config.toml
n_layer = 14
vocab_size = 8192
norm_eps = 1e-05
parallel_block = false
init_std_up = 0.0436
init_std_down = 0.0436
lr_mult_qkv = 0.4
batch_tokens = [32768, 65536, 131072]
MLP neurons of a small language model. Each row is named by its layer, matrix (up: input weights) and neuron, and shows model dimensions 384-511. Each number is 128 + 32 x the weight over its row's rms, rounded and kept within 0 to 255.
After each neuron's rows, "fires after" lists the tokens most often just before its 100 highest values on Wikipedia text that the model never trained on.

L3.up1743 [149 184 104 107 130 114 117 122 142 162  90 141 137 148 131  96 113 115 129 152  95 122 112 170 134 106 117 155  87 135  55 120 130 159 153 162 190 147 107 166 144 186 123 134 186  93 139 160 155  85 133 167 120 142 187 120 165 179 108 140 122  84 139 117 185 171 100 132 127 173 130 149 139 120 133 181  99 138 121 111 136  74 165 131 150  94 107 114 145 109 140 138 129 208 124 175 149 128 170 141 156 116  67  94  88 105  82  87  88 123 154 105 111  57 110  91 110  78 139 144 162  82  93  91 134  97 152 110]
fires after: "\n", " (", "===", "==", " \"", "-"

L3.up765 [ 84 107 138 152  80 127 179 141 125 128 130  79  99 117 150 123 128 106 141 142 160 145 124  71 119 143 117 158 141  62 103 133 123 149 110 132 147  94  75  86 166 173 154 109 123 103 147 145 160 107 159 128 142 146 172 167 171 180 126 128 128 160 111 133 142  81 128 135 132 125 128  87 106 126  93 115  77 113 152 103 168 142 123 162 141 160 102 141 166  78 120 143 191 152  70  80 122 116  89 157 219 135 138 142 190 122 123  97 112  96 163 169  84 150 132 163 149 124 141 192 152  67 153 116  91 160 138 102]
fires after: "\n", "-", " ", "|"

L3.up1710 [157 106 148  95 124  71 147 140 128  71 164  98 145 145 105 172  88 141 140 107 105 128  92 173 107 135  60 153  88 159 146 139 104  88 153 106 171 127 204  81 119 114 103 151 143  74 122 139  90  81 180 146  90 118 118 191 104 112  86 145 111 103  59 119 127  74 118 177 128 138 102 132 141 150 117  87  83 118 143 104  95 144 173 119  97 171 116 152  93 113 112 148 173 161 150 111  92 167 150  66 121  87 150 121 135 156 133 134 124  87 133 153 148 160  56 105 186 117 115 136 123 190 139 112 130 152 128 162]
fires after: " ", "0"

L6.up923 [155 157  92 121 132 107 126 143 180 150 197 119 126 170 167 103  90 137 128 129 141 117 162 192 132 162 143 133  84 106 132 172  91 150 168  83 174 117 144 157 153  95 136 133  77 143 107 113 125 112 236 117 136 116 134  96 137 143 147  91 120 142 134 163 140 105 124 124 169  94  99 135 143  97 163 180  73 142 115  92 129  96  80 116 100 178 159 150  57  87 100 164 102 139  93 198 144 124 121 177 180 140 148 136  78  97 172 129 136 114 126 117 113 157 121 154 175 153  94  94 115 110 118 119 130 149 139 133]
fires after: ".", " a", "-", " un", " Ha", "\n"

L3.up503 [156 160 151 151 159 103 129  76 211  93 143  94 179 114  95 104  70 106 158 143 164 131 143 108 123  87 143 168 154 139  79 140 128 105 165 133 189 101 140 160 107 127 121 127 155 141 137  82  65  85  86 114 172 130 123 111 127 156 136 150 200  68 161 152 151 140 123 132  95 125 132 108 127 158 220 184 130 105 112  54 146  78 109 114 166 119  98  77 143 144 111 125 127 120 161 123 119 126 167 122 146 146 127 112 104  61 136 136 123  91 142 116 147 104 103 136 129 144 151  93  92 176 108 138 142 109  94 100]
fires after: "\n", ".", " \"", " (", "==", "("

L3.up1618 [102 158 190  62 170 150 145 161 149 204 134 122  62 133 162 112 126 156 150 111  87 116 169 139  99 111  98 110 137 130 125 155 167 111 178 147 129 110 119 121 117 193 139 120 140 150 106 126 131  85 122 128 121 137 155  99 161 175 152 108  92 161 143 104 180 165 110 119 155 147 167 104 144 109 161  94 176 107 141 156 111  62 111 108 208 117 158 120 138  57 114 145 106 117  61 209 134 152  82 127 179 110 187 157 160 111 125  60 188  53 164 175 109 107 158 118 179 161 136 101 127  82  90 105 179  98 131 148]
fires after: ".", "\n", " ", "=="

L3.up686 [122  95 127 162 136 132 126 111 196  92 124 130 128  79 121 182  58 159 136 152 157 146 138 139 127 113 159  93 155 123 154 136 110 102 149 103 151 136 125  94 124  88 154 138 149 126 130 134  76 135 103 108 168  69 141 118 162 108 118 103 163 119 168 110 142 139 172  78 172 109 151  58 220 196  75 129  73 170 153 109  63  81  26 158 172 145 154  89  75 140 165 155 137  90 186 123 164 123  91 109 142 127 181 183 163 159 133 137 186  83 155 155 169 167 125 139 124 131 141 148 117 191  95 200 145 149 107 190]
fires after: "==", " ==", "===", ".", " ==="

L6.up858 [133 133  40  73 108 199  95 121  88  39 150  91 140  82 108 241 135 119 165  82 142 108 146  98  94 148  85 154 160  91 162 120 140  85  75  95 153  43 167 103 156 109 114 122  83 114  80 125 175 107 136 151 150 105  79 101 100 173 175  60 166 127  75 161 120 149 146 124  92 153 155 131 140 127 132 154 125 107  95  90 110 105 135 105 134 137 105 100  81 121 130 160 152 140  87 101 152 133 166  82 116 149 186  71 101 107 153  97 174  99 110 114 136 118 133 147 161 161 111 102 157 106  92 124  98 186  87 136]
fires after: " a", " Ra", "A", " A", " ", " each"

L3.up780 [161 165 141 154 139 104 166 156 134  98 153 127 113 142 126 156  90 111  86 132 137 113 151  98 144 142 129 106 137 137 142 134  99 122 136 163 141  93 108 167 161 100 180 164 119 121 117 108  74  26 119 115 153 162 170 185 106  99  81 134 185 108 155 163 142  93 130  79 114 103  89 104 126 150 164 155  77 165 124 137 121 123 101  88 139 153  88 144 126 156  65 138 178  90 115 138 121 145  77 126 150 192 142 121 120 162 110 131 175 121 151  64  75 119 163  90 141 133 178 163 106  75 131 137 178 108 116 106]
fires after: "\n", ".", "-", "=="

L3.up308 [121 109 124 136 157 103 151 210  99 107 177 103  86 141 135 144  86  75 143 127 126 140 116  81 131 136 149 104 113 132 135 107 117 142 129 128 103  68 158 118 154 156 159 113 124 128 120 155 109 108 191 153 149 143 128 117 147 157 182 123 145 145  98 160  85  75 107 104 157 118  88  83 103  96 201 106 119 122 136  85  91 137 113 176 144 172 160 139 140  97 159 130 119 140 105 152 117 113  34  96 201 147 147 108 143 138 107 107 118  56 154 169 100 132 163 130 162 163 123  91 145  79 158 133 123 138 100 132]
fires after: ".", "-", "\n", "|", ")."